{"d_model": 512, "n_head": 8, "head_dim": 64, "d_mlp": 2752, "norm_place": "pre", "positions": "rope", "parallel_block": false, "init_std_qkv": 0.0283, "lr": 0.000353, "batch_tokens": [65536, 131072, 262144], "z_loss": 0.0001, "train_tokens": 1273000000, "dataset": "wikipedia_en"}
MLP neurons of a small language model. Each row is named by its layer, matrix (down: output weights) and neuron, and shows model dimensions 224-287. Each number is 128 + 32 x the weight over its row's rms, rounded and kept within 0 to 255. A neuron's up and down rows have the sign that makes its largest values positive.
After each neuron's rows, "fires before" lists the tokens most often just after its 100 highest values on Wikipedia text that the model never trained on.

L2.down1297 [132 133 167 103  89  85 109 155 158 129 125 157 120 136 158 151  93 120 124 158 113 136  66 126 100 119 104  57 145 123 181 119 129 210 153 115 139 147 170 109 133 142  94 103 125 242 100 149 106 187  88 124 100 168  89 105 176 117  97 167 125  97 216 130]
fires before: "\n", ","

L2.down1037 [117  67 129  95 158 114 160 132 115 111 121 160 123 110 119  82 137 111 141 132 109 108 128 101 139 134 131 117 159  97 143 142 139 180 123 227  95 105 115 162 101 137 133 111 113  98 105  78 142 129 128 156 110 132 145  49 108 121 124 120  68 164 163  98]
fires before: " ", "\n"

L2.down139 [143 255 153 175  96  77 140 119 129 181 167 141 134 140  98 106 107 132 129 126 127 136 120 109 162 114 120 172 123 122 120 120 138 117 109 106 141 146 144 116 121  11 154 117 134 140 112 149 153 115 117 108  95 131 120 146 132 150 133 113 121 149 116 125]
fires before: "\n", "-"

L2.down2125 [115 125  72 173 177 118 125 208  87 131  85 137 147 106 142 144 142 144 143 125 132 115 102 163 158 140 159 126 142  84 101 170  99 115 152 165 159 102 162 141 144 138 123 147  94 169 136 153 115 133 123 186 137 116 112 126 172 149 130 106 138 180 107 108]
fires before: " ", " the", " English"

L2.down2021 [129 171 139 136 114 153 142 149 166 150 100 141 212 164  99 108 183 151  93 161 109 169 145 113  98 145 169 104 132 148  51 125  99 158 134 173 117  91 124  94 145  72 156  33 104 159 117  90 133 153 129 137 120 125 170 172 127 175 118 141 156  86  75 168]
fires before: "\n", "9"

L2.down776 [109 142 100 141 110 157 146 110 111  34 119  89 138 138 162 126 141 140 147 162  67 121 114 111 157 132 117 107 112 150 205 113 128 133 142 111  91 154 111 156  85  33 131 133 182 137  41 158 111 145 230 164 184 127 117 140 140  90  57 157 153 113 152 143]
fires before: "\n"

L2.down594 [160 207  95 122 122 155 109 146  83  90 161  89 245  99 192 160  94 157 159 209 134 154 113 150 102  83 152 199 106 139 119 119  84  67 117 164  53 147 124  59 159 127 132  80  65 160 150 141  83  94 107 108  98 134 115 149 128 176 150 123 108  96 110 187]
fires before: "0", "1", "9", " was", "2"

L2.down1826 [156  98 124 174 135  60 147 111 119 104 159 149 178 126 214 118 161 114  79 128 134  77  85 151  82 160 124 177 126 125 153 128 179 183 194 105 153 180 136  94 150 125 149 160 138  97  84 179  99 126 157 148 154 115 106 153  94  61 106  80 132  92 100 111]
fires before: "2", "9", "1", "8"

L2.down1819 [128 130 143  98 117 108 120 188 196 101  55 151 153 146  96 154 171 148 127 159 134  95 149 118 158 122 116 117 119  77 162 163 138 114 104 190 127  85 102 180 116 137 108 118 148 101 109 147 126 111 126 162 149 111  69 137  76  74 115 123 109 146  85 151]
fires before: "\n", "born"

L2.down1805 [144 165 115 134  76 141 133 128  96  84 111 119 165  91 169 135 135 116  85  75  97 142  87 124 107 113 127 127 152 141 126 158 111 114 117 145 131 151 100 134  95 201 176 112 103 118 147 145 143  91 122 120 128  80 140 128 118 193  61 138 121 122  41 118]
fires before: "s", "1"

L2.down2113 [ 90 105 177 159 133 108 168  99  89 114 146 158 116 126  91 126 147 115 115  91  92  84 148 130 140 123 136 145 102 142 149  36 120 132  94  96 135  97 117 125 167  31 129  87 107 128 137 174 159 102 161 150 126 121 197 183 162 155 112 149  95 103 137 143]
fires before: "\n", "-"

L2.down2529 [161 116  78 139 100 111 143  76 140 107  45 135 135  85 152 101 123 161 168 170  95 118  74 105 105  97  52 114  72 144  58 101 114 151 123 141 151  90 103 104 132 156 169  55 113 125 114  90 141 160 159 125 191  38 136  78  90 216 144 109  84 160 171 109]
fires before: "s"

L2.down767 [170  94 149 147  90 127 148 236 119 122 135 146 154  77 124 141 148 134  75 161 136 214 126 127 120 105  92 108 134  89 153 151  60 130  45 180 122 154  95 156 125  82 151 100 161 124 189 140 171 100 128 112 134  92 170 207 184 114  93 152 145 161  75 119]
fires before: "9", "0", "6", "7", "1", "2"

L2.down2751 [156 112 155 146 123 169  43 143 100 103 146 135  85 140 164 174 130 161 104 121 128  89 104 148 169 143 123  92 194 151 170 162 140  97  99 168 116 119 140 152 153 125 106 146 188 133 135 105 143 175 127 145 105 144 147  82 134 173 178  96 125 138 104 141]
fires before: "==", " ==", " life", " career"

L2.down2506 [139 172 158 104 141 114 121 110 102  86 127 188 120 141 152 102 123 169 129 119 108 171  89 101 158 130  98  67 156 129 114 130  90 157 102 103 158  91 115 109  91  85  92  93 119  98  82  42 148 185 139 124  72 113 110 140  96 141 170  84  92 133 160 117]
fires before: "-", "\n", "=="

L2.down245 [ 87 229 161 121 113 166 109  89 136  83 136 115 137 113 151 158 144 143 108 174 106 119  81  81 159 108 130 116 116 144 136 145 138 114 183 144 141 161 124 131 117   8 109 130 126 133 170 181  97 141 104 147 118 119 135 123 173 134 110 148 178 129 145 127]
fires before: "\n", "-"

L2.down2503 [107 169 109 173 166 125 170 140 122  88  94 158 131 137  95 155 101 179 128 128 135 130 149  84 136 113 193 175  99 133 107  61 183 125 153 114 104 122 158  71 133  65 146 133 111 114 134 152 128 145  95 136 151 152 154 141 132 115 135 135 113 165 113 145]
fires before: "\n"

L2.down569 [139 135 115 122 123 168 179 120 122 172 160 120 136 168 124 127  99 149 122 116 102  70 131 150 134 150 116 179 129 161 139  81  72  51  80 119  74 104 125 140  69 123 117  97 138  79 149 125 138 166  81 117  88 128 128 159  94 151 152 170 139 164 129 119]
fires before: "1", "2", "3", "4", "5"

L2.down2131 [100 116 122 117 148 106 179 126 141 120 161 140 179 165 105 137 102 162 136 187 143 107 130  90 135 109  88 125 117 108 174 147 114 113 188 136 100 168 135 105  59 109 164 174 145 163 138 117  85 153 107  83  65 169 131  91 172  93  50 158 127 115 115 133]
fires before: "\n", "|", "|---|---|---|---|---|---|---|", "|---|---|---|---", " information"

L2.down2093 [162  69 145  93  96  92  94  87 107 149  74 138 124 136 131 160 128  81 119 114 129 153 106 116  86 138 126 122  96  83 134 101 112  74 114 141 200  61 100 152 122 111 141 100 160 133 123 198 114 115 156 140 135 140  79 137 104 187 118 182 162 174 156 158]
fires before: " ", " —", "\n", " |", " Victoria"

L2.down506 [155 255 141 114 125 132 136 102 122 130 138 116 119 119 132 116 113 138 121 129 141 120 129 117 122 127 104 131 137 156 123 137 141 112 141  86 137 104 129 117  70  25 114 120 113 134 129 172 133 120 156 109 142 148 151 135 117 119 124 142 110 125 123 121]
fires before: "\n", "-"

L2.down2049 [112 117 128 142 102 109 118 115 151 140 132 127 125 137 130 138  74 169 159 105  82 213 132 101 108 124  98  93 140  77  86 138  79 114 131 171 129 129 116 146 128 108 140 109 110 117  97  97 182 128  96  82 143  84 158  82  91 126 164 120 117 136 139 136]
fires before: " |", " ", ".", "1"

L2.down1300 [157 152 109 126  95  99 113 105  87  76 140  89 121  95 122 130  98 143 156 112 154 110 159 136 141  96 121  95 109 140 136 145 172 112 134 178 120 176 143 227 130 190 129 124 121 203 114 112 127 127 124  94 132 176 117 115  71 168 168 166 126 136 113 140]
fires before: "s"

L2.down1571 [103 121 122 112 120 135  85 182 125 112 100 125 177 122 118 137  89 175  87 193 164 149 105  98 129 169  82 146 157 114 106 135 175 130 118 117 147  95 136 126  98 170 135 146 118 176 146 109  86 150 117 136 133 142 103 161 140 135 146 171 152  85 158 144]
fires before: "9", "8", "1", "7", "5", "0"

L2.down381 [130 197 128 100 122 118 114 132 162 107 125 111 127 100 136 140 117 131  88 121 129 117 144 105 118  91 127 146 130 143 120 188  86 179 204  78 111  90 113  97 129  73 120 172 111 153 147 131 114 101 134 136  71 136 151 148  63 131  78 130  93 129 120 154]
fires before: "\n", "-"

L2.down1824 [100 173 116 135 109  44 114 102 188 106 134 133 172 108  77 139 124 152 120 162 145 162 140  85 182 121 132 132 139 110 101 118 106 171 186 167 140  88 117  98  89  58 169 131 145 140 118 200 137 129  96 131  77 113 115 146 111 107 101 102 103 145  68 134]
fires before: "\n", "-"

L2.down2729 [139 193  81 154 117 106 115 146  79 152 115 165 123 110 122 132  99 133 169 153 173 160 103 106 123 139 136  90 121 151  82  96  76 134 129 112 173 164 131 181 100   4 160  98 145 106 134 193 142 127  87 117 105 111 152  79 121 148 125 150 154 127 136 123]
fires before: "\n", "-"

L2.down82 [148 134 123 134 122 123 128  97 122 177  91 195  99  91 178 119 144 127 118 135 114  88 131 108  78 125 120  68  79 148 115 171  92 131 107 180 134  63 102 115 119  99 110 128  89  52 166 157 159 116 154 142 134 135 160 113 132  70 185 114 141 224 147 108]
fires before: "9", "8", "0", "7"

L2.down720 [ 76 163 108 122 106 113 107  92 109 103 160 211 144 121 116 141 161  84 124 117  74  79 141 142 136  93  73  88  98 144 130  66 143 129 138  75 140 127 149 154 133  44 145 107 121 100 125 205 178 179  95 125 131 150  86 113 137 159 120 137 137 146 127 116]
fires before: "\n"

L2.down2379 [123 199  98 162 137 152 111 150 140 110 102 111 144 103 139 134 100 125 114  98 128 107 144 123 126  79 112 137 115  73  98  55 118 118 119 138 155 123 150  85 140  13 165 109 142  97 177 127 137  89 133 111 122 111 102 110  78 120 138  81 134 100 130 124]
fires before: "\n", "-"

L2.down125 [ 89 149  92 141 112 143 114 121  61 145 106 126 155 175 164 148 128 127 166  99 115  98 123 124 132  96 122  87 119 109 146 135 139  55  71 140 164  65 121 172 117  31 129 151 103  92  55 123 168  75 144 124 110 103 121  97 155 103  79 169 145 112 113 196]
fires before: "\n", "-"

L2.down2109 [128 151 130 122 136 132 170 152 167 112 134 120 136 125 113 125  79 123  93 140 124 175 162 102 126 106  86 169 101 148 130  74 106  85  78 132 133 125 110 130 121  89 147 101 121 145 150 180 186 113 120 126 119 122  91 151 144  45 170 208 108 145  95 165]
fires before: "\n", "==", " a", " the"

L2.down1825 [138 170  78 110 122 105 139 165  85 161 106 105 192 186 155 159 148 118 169 125 125  84 128 122 119 193 150 147 110 142 129 160 105 156  56  55 164 104 122 146 154  29 104  73 140 134 108 139 121  98 165 136 154 145 117 152 132 110 122 159 104  93 133  83]
fires before: "\n", "-"

L2.down1773 [ 64  64  75 100 133 127  81 195  98 143  97 109 139  32 144  66  98 157 112 129  79  80 104 116 103 122 122 147 145 163 134 120  97 103 123 131 114 177 140 115 145 150 131 109 118 117 125 186  78 112 169 134 135 104 193 120 133 101 116 135 118 113 113 192]
fires before: ".", "0", "1", "5", " cm"

L2.down1755 [119 145 103 124 110 150  80 138 163 171 165  92 195 154  70 101 103 145 132 165 135 124 122 157 162  97 135 129 118  98 167 158 129 143  91 109 141 108 148 114 145 123 133 119 162 126 166 111 115 183 142 155 109 108  88  96 148 130 185 102  98  49 157 152]
fires before: "1", "2", "3", "5", "s", "8"

L2.down522 [101 205 155 136 136 129 116 150 128 115 162 119  93  98 163 144 103 184  96 174 129 125 106 125 135 122 125 134 173 177 104  81 119 135 147  94  84 130  96 121 111  49 153 118 101 137 144 111 163 126 151 110 132 156 174 152 123  94 134 147  89 132  64 125]
fires before: "\n", "===", "=", "-", "=="

L2.down2672 [ 94 138 134 135 179 122  91 134 116 156 109 129 121 133 167 210  80 163 112 144 103 112 140 141 177 113 188 111 137 134 141 138  98 160 142 191 132 132 144 125 129  86 169 107 198 137 118 121 114  88 162 121 161 154  45 135 148 150 105 158 133  67 130 136]
fires before: "1", "0", "2", "9", "8", "7"

L2.down2098 [113 170 135 126 116 137 111  40 182 123 152 121  65 139 156 145 110  93 127 175 139 173 128 139 189 153 145 144 132 159 148 143 178 116 101 151 117 143 111 167 171  92 102  66 102 110 147 103 131 122 112  98  98 134 155 153 135 156 182 180 143 116  98  76]
fires before: " ", " |", "\n"

L2.down407 [ 95 118 179 163 148 112 112 130 147 157  90 159 141 114  49 112 138 147 149 123 121 164 207 133  99 132 111 122 140 164 136 109 147 135  89 127 115  99 185 108 125 127 114 105  80 113 115 108 132  63 139 126 119 134  92 105 104 137 139 104 127 191 156 159]
fires before: " of", "1", "9", "2"

L2.down1789 [109 106 154 165 132 134 141 118 162 155 112 126 123  85 109 131 137 132 115 122 133 175 101 165  89  65  82 107 116 114 143 101 121 150 181 113 127 141 169 138 144 159 146 112 137 148 184 118  88 139  90 134  51 150  82  98 154 178 182 110 112 208 108 111]
fires before: " ", " the", " a"

L2.down2688 [131 142 148 130  85 106 127 157 167  97 159 161 121  90 124 159 162 101 169 175 108 101  99 149 129 115 155 149 127  76 101 124 148 128 107 176  98 160 113 160  61 113 116 107 129 178 179 179  96  64 144 115 137 113 174  84 132 139 112 159 154 166 160 133]
fires before: "\n", "2", "1", "9", "6", "3"

L2.down484 [158 138 120 121 135 140  85 102 103 114 143 173 187 159 164  72 104 124  61 189  68 102 169  95 141 108 119 104 110 186 121  91  92 108 170 117  90 145  69  66 119 148 124 147 114 107 170 135  95 196 133 102 148 141 137 146 142 120 120 133 182 119  36 154]
fires before: " and", ",", ".", " in", " (", " |"

L2.down692 [128 124 173 109 111 144 168  90 157 143 129  89 122 124 128 142  75 123 122  95 156 149 129 138 149  43 152 159 106  71 143 161 137  88 179 133 181  98 120 113  67 132 187 111 194 121 105 118 137  70 160 162 180  80 124 138  86 107 160 133 158 214 146 133]
fires before: ".", " |", ";", "6", "9"

L2.down973 [ 95 203 124 125 141  99  91  86  92 138 146 159 137 127 175 108  64 127 136 153 119 169 119 108 123 170 170 123 137 118 114 143 117 128 109  80 111 115 131 166  88   8 108 121 119 135  84 175 122 124 177 130 143  41 129  91  92 141 145 129 150 141 115  94]
fires before: "\n", "-"

L2.down2720 [116 199 120 105  89 116 127 108 204 115 100 150 158 122  72  63 171  69 136 155 120 152 172 104 122 120 137 169 167 107 135 108 147 165 194 139 113 160  95 106 104 135  74 152 128  84 128 116 120 188 122 111 164 128 120 140 131 139 169  94 141  62 161 185]
fires before: "\n", " education"

L2.down2502 [164 124 159 199 109 107  96 139  85 137 147 154 189 138 129 105 113  88 130  77 113 139 128 112 117 132  97 140 144 114  79 152  93 108 147 134 144 134 116 111 103 180 150 166  77 139 126  82  94  65 150  81  96 180 122 122 121 131 108 108 153 118  82 144]
fires before: "1", "6", "0", "5"

L2.down1896 [144 114 140  97 105 204  49 122 142  96 117 108  90  57 163 138 118  63  83  87  79 106 103 139  97 148 142 107 163 121 150 216 150 152 109 158 131 170  65 141 118 112 102  41 118 145 164 179 141 147 134 190 120 117 124 102 108 153 141 106  80 129 165 111]
fires before: " in", " by", " to", " on", " as", " GO"

L2.down2693 [166 172 157 117 104  81 106 100  56 106  97 176 136 136  61 184 106 129  65 117 145 118  96 160 142 150 101 109 138  66 116 167 122 171 155 131 137 174  90 139  79 113 110 132 147 105 156 123  97 164 106 105 180 110 115 148 122 133 107 110 101 102 187 117]
fires before: "2", "1", "3"

L2.down2400 [152 131 200 133 172 164 152 154 138 128 164  93 115 138 103 135 125 202 130  55 132 118 129 108 146 180 156 123 220 126 115 115 159 143 106 120 119 149 180 159 145 106 137 168 116 119 152  75 131 128  94 171  98  87 152 151 133 112 134  83 120 116 175 139]
fires before: "1", "0", "2", "3", "4", " |"

L2.down1681 [ 86 178 119 130 186 158 132 121 160 122 160 125 157 145 132 155 110 105 120 148 152 160 153  92 114 129 146  97 141 113 111 102 141 128  97  84 162 111 130 102 161 114 177  70 169 136 140 111 141  93 157 152  71 118 160  96 143 116 136 152 136  77 105 160]
fires before: "\n"

L2.down2615 [112 115 216 129 141  81 163 105 109 111 184 165 131 160 212 147  86 101  80  61  64  34 136  89 132 119 134 111  72 118 155 167  90  69 127 110 203 133 143 136 145 162  90  94 174 119  51 169 141  88  74 142 107 128 104 165  75 163 180 144 117 179 129 108]
fires before: "==", " life", " ==", " and", " |", "."

L2.down1557 [ 96 163 177 132 127  79  87 113 111 124 119  94 170 156 143 164 187 115 109 177 111 165 158 170  79 146 197 169 141 143 127 134 130 131 103  33 139 142 111  74 151  66 129 144 119 153  85 178 112 152 113 134 114  91 125  97 136 173 103 134 114 121  88 126]
fires before: " |", " -", "\n", ":", ")", " season"

L2.down2212 [157 123 100 130 131 191 157 149 123 135 122  74 112 118 163  93 129 199 148 103  99  69 110 135 139 130 150 151 126 113 121 172 130  98 147 157 119 176 137 154 197 107 135 188 114 121 120 126 113  58 107 122 114 152 101  86 131 172 127 154 142 187  66 117]
fires before: "\n"

L2.down118 [178 154 108 148  93 115 143 130 130 124 136 137  73 103 124 122 121 108  68  63 149 125 140 130  89 126 153 135 125 165 130 119 120 155 145 130 136 125 151 159 148 123 158  67 112 144 147 157 112 131 137 154 161 122 101 144 117  88 151 120 136  92 107 143]
fires before: "\n"

L2.down474 [ 60 118  76 179 138 200 141 151  87 150 146 116 147 120 145 143  81 131 181 171  91 103 144 118 119 115 124 176 111 139 130 192 131  88 104 135 110 142 108 123 141 158 186  88 113 109  93 128 152  96  81  68 196 134 145  97 144 143  92 158 147 203 104 113]
fires before: "\n"

L2.down2000 [152 173 101 135 117  91 145 165 117  97 177  97 149 121 127 158  86  93 127 108  91 103 125 132 105  86  81 157 100 154 105 154 152 144 156 158 170 162 147 101 134  62 160 144 101 137 146  74 176  98 118 126 125 116 134  92 153  93 128 114 112 134 116 105]
fires before: "\n"

L2.down2206 [ 92 191 105 126 138 142 125 113 104  98  76 134 118  97 120 112 131 157 146 181 186 158 109 138  83 121 140 113 132 144  95  92 100 120 116 157 114  96 132 183 130  48 158 142 156 152  94  98 166  89 152  69 113 123 145 129  95 132 147 154 129 163 136 135]
fires before: "\n", "-"

L2.down451 [180 107 117 104  87 138 155 129 153 162 162 109 134  89 102 137 112  95 152 133 116 163  86 133 175 131  65  85 209 131 165 189 104  80 116 129 116 101 113 154  91 111 111  86 147 166 151 161 129 129 160 153 115 151  87 142 129 134 114 182 105 129 112 134]
fires before: "\n", " ", " the"

L2.down934 [ 94 160 198 148 127 186  89 113  76 120 170 136 101 135 115 180 132 150 198  80 158  98 105 111 126 186 150 126 184 165  90 134 183 152 126 154 125 156  99 135  66 110 119 162 187 114 163  96 174 140 129 134 112 113 115 151 129 103 142  79 190  88 103 184]
fires before: "9", "1", "2", "8", "6"

L2.down292 [ 64 168 138 142 134 147 131 128  66 135  79 134 151 148 128 149 147 135 211  99 121 145 128  96 177 153 132 109 137  65  98 113 150 155 180  70 106 157  69 106 123 146 121 147 136 140  99  46 121 144 164  97 124 114 154  31 150  96 171 124 118 114  93  85]
fires before: " ", " (", ")", " |"

L2.down1158 [109  87 133 106 114  96 186  58 129 160 108 172 130 157 122 120 100  96 136 149 144 153 136 176 183 165 143 120 158 104 158  84  79 118 130  86 141 113  81 133 155  79 130 174 143  87 129 150 150 139 166 143 104 139 177 125 130 160  90 165 149 187 114 190]
fires before: "\n", "The", " the"

L2.down1469 [132  78 167 132 165  98 110  75 131 180 164 113  98 128 135  89  99 155 169 184 180  49 141  78 146 155 106  52 150 130 135  73 164 152 189 156 136 143 163 109 127 111 121 151 132  86  72 160  96 145 122 148  64 195 110  82 105 180 121 156 129 149 115 132]
fires before: "1", "9", "2", "0"

L2.down2159 [ 99 181 163 215  56 105 145  74 144 112 140 108 134 183 113 105 158 132 111 167  94 214 165 141 118  92 134 161  89  96 165 155 115 117  64 139 105 135 121 108 116  78 135 161 160 105  65 118 142  41 147 185 109 163 101 122 167 151 210  51  77 184 113 135]
fires before: " |", ")", " ("

L2.down1460 [116 148  98 124 113 105 129 170 142  94 174 111 130 137 152  53  81 108  87 124 155 154 198 124 174 162 191 176 178 214 192 115 103 135 109 114  80 125 109  95 143 133 122 122 120 122 138 101 102 162 133  65 168 148 143 130 123 144  62 109 159 107  92 202]
fires before: " ", "1", "0", " |", "\n", " \""

L2.down1880 [ 76 158  90 155 123 154 105  98 173 136 148 137 142 144 166 148  96 156 167 119 160  64 132 112 144 111  90 168 119 106 141  86 145 135 133 102 165 165 139 126 163  54 167 105 176 116 123 155 150  95  85 133 181 124 154 116 129 153 134 123 148 140 145 119]
fires before: "\n"

L2.down396 [175 105 196 128  51 107 173 152 131 149 122 121 168 113  84 153 113 113 152 159 128 158 104 137 199  46 127 109 131 127 127 164  87 165 133 167 134 134 179 171  77 138  96 132 115 158 123 216 150 121 130  99  63  85 116 213 175  86 123 151  80 125 115 139]
fires before: " ", "9", "6", "1", " in"

L2.down2750 [118 185 140 152 117 151 110 128 115 124 157 127 147 170 103  95 132 144  89 148  74 183 166 193 130 103 147 162 137  70 138 136  72 102 130 119  96 102 168 172 172  58 111  81 123 124  90  81 117 142 168 166 114 103 117 126 144 115 145 120 108 108 125 127]
fires before: "\n", "-"

L2.down459 [122 106 120 165  84 161 124 111 140 144 132 161 117 109 127 149 146 141  26 133 108 114 125 110 118 117 137 141 171 120  52 242 133 122 149  93 152 136 112 112 145 201 168  90 131 162  96 135 137  79 147 144 143 118 154 110 135 107 156 140 157  87 139  96]
fires before: " a", ":", " an", " ", " |"

L2.down1614 [168 210 123 135 115 155  77  72 125  77 142  54 113 137 166 227 135 138 132  80 149 138 110 110 155 121 142  93  97  84  97 211  79  91 148  97 171  70 136 169 150 159 131 156 160 159 158  88 171 112 163 145  86 134 162 135 124 167 122 122 125 148 129 163]
fires before: " |", ":", " ", " of", " /"

L2.down564 [148 167 117 150 126 161 157 120 104 143 146 114 139 108 141 151 130 124 166 117  89 120 165 145 137 148 143 128 106 141 147 133 119  68  67 123 115 143 175 138  72  85 156 132 170 156 117 103 128 108 163 114 152 125 202 154 120 138  93  65 131 128 183 182]
fires before: "\n", "-"

L2.down458 [139 133 133  59 133 172  73 107 118 139 157 118 104 105  86 111 173 143 150 137  64 155 157 163  89  92 142 175  80 143  84 158 139  85 186 165  99 145 113 166 132 138 129 147  77 114 114 125 102 126  94 102 115 161 124 155 244 145 117 147 102 104 132 137]
fires before: " |", "1", "2", "0", "4", "3"

L2.down129 [139 152 132 149 175 132 113 122 105 105 106 105  71 168 160  79 140 147  84 140  98 121 126 121 102 116 101 109 119 145 117 201 158 123  84 100 113 166 152 167 154  96 156 156 127 165 170  72 131  37  98  96 126 166  75 139 112  86 119 197 105 125 106 104]
fires before: " a", " American", " an", "American", " German"

L2.down408 [ 74  92  76 137 157 129 121 142 125 113 163  97 169 174 129 133  95 125  97 125  87 108  88 187 155 162 143 158 132  90 108 106  74  61 140  95 152 126 131 109 159 124 102 113 128 154 116 116 118  63 102  87  56 137 171 163 167 124 142 149 109 101 115 179]
fires before: " |", ".", "–", " "

L2.down941 [133 146 140 134  85 133 144 130 137 144 131 126 130 172 158 194 131 165 137 104 154 130 166 123  99 124 118 148 102 111 124 102 136 121 116 160 151 132 160  94  48 105 121 198 159 143 187 187 145 126 135 112  48 123  93  98 130 142 148 122 119 170 119 149]
fires before: "\n", "-"

L2.down21 [117 255 122 129 135 144 130 126 121 117 144 112 110 123 124 140 108 141 117 121 148 113 106 131 134 135 120 137 141 131 121 106 133 135 143 108 149 108 133 119 105   0 163 108 109 128 125 163 164 113 124 104 153 142 117 136 128  96 110 126 131 134 120 122]
fires before: "\n", "-"